From a checkpoint of a small transformer trained on Wikipedia.
Size: 10 layers, vocabulary 8192.
Training: 162M tokens, 9913 steps.
MLP neurons of a small language model. Each row is named by its layer, matrix (gate and up: input weights) and neuron, and shows model dimensions 0-159. Each number is 128 + 24 x the weight over its row's rms, rounded and kept within 0 to 255. Numbers have three digits each. A neuron's up and down rows have the sign that makes its largest values positive.
Before each neuron's rows, "fires on" lists the tokens most often at its 100 highest values on Wikipedia text that the model never trained on.

fires on: " Sin", ";", " of", " Hu", "ingu", " by"
L3.gate572:166145097161120115094130096125162162149171161142120126142088105165108135155156106155113142179101137155127092123164126091149088112092129176123144143072144151139117158117158093160108135172142113151107153135121135147121092166139108129143137116115126113136109114106153136075127099105097129110125109146131108137155149147154152115096114105137163138167127093105117117114157150145125110099109136149110118112166140107155135105165156165133131160129124121116104100096153176130132110143067157
L3.up572:113146129129099115136120173135140137117170113149146152126085130103150110151107129169097146163116158167147118103117147113135110144166163126179137171102088132106136164139161124118133162105157103140123182164181132111125127155138129140136132170128125115129084116106179146106129142085131089134120125106117126119100126146117139128150162116120120135134100112097157088101113135147129119148129164177113097147149105117118172149146150133109080121122165119130113091124129186150121155188110100

fires on: " Al", " di", " |", " war", " battle", " art"
L3.gate33:136138125082110143103147084128146127155112092090145049111095117133118098159128131100107119135133136117117094136116168097138125144114115114136152152175164130148146193113176079109122132164111096128134130134140176123125121118126091120118106107128143127133131129146131152094132153097157105114120117144149084155156107132143150148128124151159182134113134166132094085155129169140069085148133101143149123117150088137138100175130120122111095159100104157139142141108154125143117117143123106
L3.up33:138146127106091143130086125129175135153153115119170111145132129116141137180132130155122134158142111186187122121108150076149109149119120142150132135128162126163142096155118153138098110150169104127123143119134128141116158137119106128091132149141145120096126140130134113085104144092162142161150136118167112120155124165110148108137090077164141112199114155139099102147139138133171172100113110176127103150127123115119121145136120138098110092093090148188135113113102130138102123136136089

fires on: "=", ":", " |", ")", "."
L4.gate585:131126117072109148134173096176156118142180071130082170122116131075094135149107144153134128156141073138110122124147136103131167131104116146144170162163173118124122134118154123145141118181142118114158118118141102159133103121096165127133122131085155105154115106111104125110156146128156114097119082132096102122108120125155150111141104140120129122129115095098142117137115121118132164110165125120133157129136181143144126133152124114110100100110108109117095145086166149133099173150173141
L4.up585:121163128123154117115130141145178124116183111123127142126146155101150130126103152134124107154147121165117142145121144141125170150122120155139154130137159086097138153132127112131135093155151144146156114125108089112161133145114139130132142145107152121126122155141121108038120106082176076113135120130131099151147108139121103130169130119133143095115131138155148104169141097120130170102143124140143161143196170139155130165119101164115110119154128147112071174096124119086104178126156143

fires on: " of", "St", " L", "s", " These"
L3.gate538:101121129136135111165144139158144150093128121087106133188162155100107121139150082153080149139087109109109111160139137116095112118104132135125156134158101153167136136118175115179115185160092131119126104109113107154092137167124130082133100140141129132143145098115136141123141105137131171131126133130131142111095138162139144197110171111158123132123114155141139094070102150164127135130167120153115137167169115133102157141099153136111139149161146131158119138146103095094110129120124107
L3.up538:097113167132129165134081089125153109104094169114091150155085123110097079121147150131092136107089116119074179149170129134116136155130142136140123138135108115109114173128142111170112131165162112088086151151108145113121139125127135121121117143143164178092137153141096143093130128081163161106144105097122085144133160146126124107164150133149142129163154120133152162141118134143162130116130136119117141141140091150141121155134123133086144099119116106156095114128082147120084086119142136

fires on: "\n ", " of", "ing", "-", "."
L4.gate422:126162135129105130160164142098130131111078120144135145149126130125109121157155163154093120150110122122113065134118145130113116099166097148110130112108166112127163138145121143166179133107148132128121132101116112150061162101163139101112075109074147137076113150144139100145141185113128091132117155161126120115144093117111152139121115103128124143144107113144118086091144143109132134141123163124177131107121149111179155146115172178140159121148161173104098128112148123134133147151131133
L4.up422:126158143127087149181111145093156118104098170151161167160138136133116108147190125145068105125137136160090086163131122122088090091171094127090122133166149126098134115163112106171170139083116154121113103086101112177117182136134136157148143114119136122109140132133129123127139156111131147159095151149109162141162115098087132140124106122154129092112129131132129106123137113117112137165116147138175162124120127101138162104140140170134116132113142140107115118136138111110136147119098154

fires on: ")", ":", " in", "\n\n", " visited"
L4.gate387:101124135155120095145113145152110092099143104138129111153068164135167087133140151136122074151159125122143107155134126151160155131150114125143138130144152105133076132125174094121151103109113098168152084097135119126135148098048137111130128133116129121166140080127103147145131169128092100131139116134153102126162149140161186131146093098121182147117127135101143147124119118151130153138145132113110095122128171144115072150138144103147098123120098140106092114128170144160120140138130133
L4.up387:139170146167098091126115109102099124094129130098092124145131152139144109092131122121125113126138147136157105178156123156180164144105105098145160109088164107119091126133134112117083123105143087117139170124105153142155135111091143112121133118122143102128138083115120153107113145114076129103116165121197105141133124128196173139117101134133139144127125105115164122164103096146155168136091121086132092126128130141155092165114141100110098140156142111108113110117124143135139159149164111

fires on: " |", "=", " Ram", " 1", " Singh", " Sul"
L3.gate520:134187136089108119119161135149160092149134173142143139099085136106108136157155094137068123133139113129126078131094142128131143103153113123080152161145113108092135160138155137090132111144160120124125150138177094171134144137122097127114130107141113113123126118151150133115119133126097132115107133112105192110145111098150141092135116131141127118131085139162096115159117129132091157118180092152125159128151156085116129119150140119159104159135149139108130142134159216141141100126118115
L3.up520:111195152080126128099133111142107143108120127106150137132084136160135120098136113112071142175156055111116156156093125153137152131109111110127142167109084101092148139120107140126172117169138139143147111148172116145133128100141145156106149128136103105104140184166141098117105131084114110121132120064133128118151114140161137120133138144134151127094076119145111137115137106115116108140149176165124146112103120113117135115148129141127097148153096113133119180149102154158154107151115140

fires on: " comp", " rest", " deal", " World", " ag", "Sp"
L4.gate377:164131141181082129151117118116163122138136104122124110146141159140136096141081119149119123119116149110123126125116111118091138133102120104109127147127084157138139142120117173167147153120081154082139110106140141140109135095148167074120138131157122144119155143093130106154143124132118090124184147121134141122094158134117098124110186126186083159154109157113132170137100136138126125106130172169120099135137117094152166165150126123177157140138148115159143102151091068112110134140129143
L4.up377:134134120115091125147142122113123114106122123112130119127160142172075092125193137121153118150106113143150129162160110109122128149078126104116128135134120161153134175114066118115137113132098060105103119143083126121139128184115084114140080127115098125127123126117092080103155115146151125157117121117092164125154137137153122123144109108147141129142103142114107139171117140142149068133145116112158129157153144139116125181096118114081126126176117137124160108102122087131145146131178112

fires on: " of", " Be", "be", " Is", "\n\n", " |"
L3.gate23:147184158131151097127151131127140127161153132105185135159101128148096085170126154139140135175134151156168135112157102156116121114091152143125113128125159118136115156140093153175172145132106123080148124102080141152132156174164182084113150088108160144161145117124149151128150129145083139110127121148145131124107127115132151172163147129149099149107115171117110123122121121143128160117142084115124122096149153136165094133151117115137139104145146107143135134137086156110167119112161115
L3.up23:103157139124137119135163138093131121137201121184158150140045127124158111147119086167131116139120150103166123142132167118115132113146161085146092143179127144130119166116089157153190125124120091109133133119132113167150124124151158116103166110098112138143107165138122133147154157132147127118135113126129147153149125137139113135120104140098112112169111176146154114109127147096145168127137122111135104132163139154124147161118137099155133119125124109143148123160100153114174110075163136

fires on: ";", ":", " work", "."
L3.gate188:085144120120098147129140090099120102127198146108101168133101157143096100110067155149178118122107112081148114119154104117138141106149129132105117101111142150097140128150113138126123123122156099150138180108114104128121136129132104136141134116112129117176097117161133095113134161169125148126115125133112168128122155152156126158114144126125129138097142145130114118104122171137084168100132120122086072143108111182112084146104133123119168123174165186121125103127097141115118164119116103
L3.up188:124095127114150170117119117104165148127151127079130102115137159107149133103123101140140130108146122091103129135129147130117165137131158129144136125149148144131122172140074188089122138115116110139152133128099103124117133119128109149120136143132098111127128192153113142120136170152164142141087158145116181111136131158135100138133129110125139097148136174127121160127119131111118119121131154156158114187084067138090127114109051090139136112138118113171141114102141125088166187104139143

fires on: "."
L3.gate417:171162112124126123117152104089114122082160169160144089141152163144110127134133116135115165111146134122138167134100119087115156163077112119146131104135077150101082097104139151114137135085108116134106144139133128110118114112111140123115124147105149149128135160085167126123101167132115133109178109138129165105154152115183148134142129150098113145129080124091166154118139129095143143148147145142155132141080090109100137121116109079154108114120118126177126137100088151136110148118169169
L3.up417:120094104072111111090137128129101159168136113138168112127140104126129108140090100147133104126134129157166116121078131164131120101121121181157139088101135119111121120137114124101156100116162084165192132087126134128113098115152121149122132129127138154130159129115150120130118146112136121097103151126152152179155090116126117114156146130101117147093137150087125141148170135137145134114163135159164131121105178096160092088180101125122130121145096114138125108177096119134124151123125065

fires on: ".", " of", "th", " Authority", "CE"
L3.gate164:143108151151125121142134151137180098128165107112134125152070161164080146125138163158101074121117131092097146129105127160125134107090122128115126138131102167148114148102116113161145121124147146095125187118081132178121139141085142092124112104115127129119112109101134136106164132183153108108133090139105108153128135078182171101130113125116127147137124153120155118128103135143132144144131129104096129119155178095134099115155140146102142124140175150102126123105128084071112131123107136
L3.up164:142145150112087161189149144129109097144101089150149167137137137145069111142128133126125083081127098095091102140139137127115098126146104124153150117174077180150140087113098067140139098115140160136111145130158132143137108144145145120145091127107095151108134083104118135120146132116147128121135127113151144170141146099182132136124169149113125156130165092124166144183148164113120112119150168124138160132140143110149140139122123140093129104107144143151092120168139106114100142140130123

fires on: " of", " various", ")"
L3.gate442:113103143179138084096160126143190125131143102109155121154120119137133125139172156137082098143132129109118089117148156159132119134123079163131156156149111120132162158135133145153153143136135144111139136164118110114086158147122100099137130094110116118122128081136132145138110144135143121135086094144086109113163117132140153144112119080113144190171114112125104139113156157141107142141152082119137149105171138110194114103142146156141135113136124095151135107161132125093151122185101095
L3.up442:072130154147133122134124123131148161093096111184142123146094093149145138145168112185086120133116193095113128101144113113135111105149118150157126138124101140146144125112144134168133162103124157112090128134147154109132145113146132141100167137146075128127110152165158109101182166141125133135156144138131132150119137153172114129138152158094173108132075126113137102118078168166113119131136108144107142098124100148157133150111167142087125096129105124131124150147109137125143125086088151

fires on: "\n", " he", ")", " it"
L6.gate532:118123092106057144155152161161095162157107158135109117157119139125122103106176116105155138138160076106120097122151132151063122104122110117131166128126078132129122175107114146077155097106144134091183167102113088137105133147073127084119146118137123122132101135100115139122158110112107141131114121152106155173119131126139124116144154136091145113106092144142142144117121162120138135120171160111143150134146123153151100155092114124135151106114086099125130137113114143102147123097147123
L6.up532:126132159107102133155085118130138135067149161132135179140131102116133126106128139108132122111072122111120109090171123131108123110120149147128112122148132127084183074097157108139116117170123134156090091143148142159126115090097111144114075164126128131153152126147168091144108151155125117115147140126151118127141137134158109126103133143137084109162137113193146092116141104108156130139093126115108101154095095151112122139169160147152109180130088109108152094130093162141128126144142144

fires on: " |"
L3.gate183:113091080115132086104134123168122120120133176126105132115133145079104119148114142109105128159078085161091129143154109088129129126168111118108145161138107119137142124132182135133122139147124118163132146130157133149127096126113092122114092112125146134152149111068114089141124070101133069099111094103086106116122130135110079117111122153108147133107161136173097083144118129120086130107121088128157144123171145165135110158105097114100115137135144132149134163100158104130098116133129117
L3.up183:128120148122082158117150174129152152143154119129105120109132156139119107153131173163111161153118128137154106125122132115148120138091143108142147137143145157144093133126106098125144127107104102110148094121117119092131112124139182093168176118129134074148120130161097165128159121125093129123136107164136134144169147077151160113133143126120115100108135121147172146142107150145197144077113150115122078132099137153126158134111110095136131114153104187137180103089107139148120143116175108

fires on: " not", " year", " |", " date", " character", " winner"
L4.gate219:125082129107125139144112089124117125098122128125084135082144171127125101145155097126112149137093079123152128136143121146142165105131121100097194111124146152182133096159175105122141108153131114086094158140131108117106121137078126137116108143106148113150142113105147141143143130110152103124149137123147095098133137124123133113077139118137156129183089101169156105131134152113110153077109099113125173135129124172124094145106185085118137139109153165099123146094121122123102116126150096
L4.up219:100108150140150149139105137144121094112155133161141106101094177158141122095137109156156148126119116160135175171158142113144138153152164148138171116181146119149104101159157080128142105157135110094148127157136120155132143111111130092181134130128148105122145134131108163158186149139147096153101088103124105129148123124158130128135127108181161076140138148157108121143136148150152130105124085074131145143118141145106110140126154072107128088096134143139118148101146101116124091120117127

fires on: "."
L6.gate633:159102134125123115088127109097099143163178112147148161135096145147153157169127116152131188096096185109113132141119107110163121129159126138125095121119117140104128099149092112113145126107141100169128135127111127157119133119094123132102142133114192128144102158118106151091169151136168140096112107161112167147150156113158129148135142115077128160137094122075135159126147155137119115067170158100113140129110136155140113109168126135143108129130123104154125112092101136174104158116129127
L6.up633:167141119095113152161108171108115161132084133154132074117194143120102129131120132069117103145140158138103151115102125144132128123102122154164152117091115137136115178147149161119132111107158115114138083143150137104115130156124150156112148186133123095106143124141123112149125094179098142148123118138115148135133110102193149156160159160117099155095115151123153150155148134095180151143150131142156151173144123145092131125138098122094153094103147129118137124148097129149149158128124149

fires on: ".", "-"
L4.gate170:141136126114104138106126104118128151154157143108151124151128126144154106112106159141148183108125157063144117142147126121143108107096175079137127121158092136124109110121102118108099101171124064187157125079154137111125127109168137141108133115130100122155191127128135121119146144106133128129116156148160183152134138135164139121172151130123116147135086125087105161111151179136103105112154132150131120120102102088118096087133113130099128110116110137162096107126089128170130108103147140
L4.up170:138129113112145139127109088094094137144139170157144150122161178121150103149116129114160161137146132099168132116144107137129142141119147099128118089137133125114111143110073140135142101134129053165149066083144148109124105095133177125122144161152088126132210123143156142125146134148116139110123136133111181138146116143127134152144144139146121124081116152126093168126111133086120119120144142147134133143092122112107171102084078108110141124132145132135131163156099102111100118091129150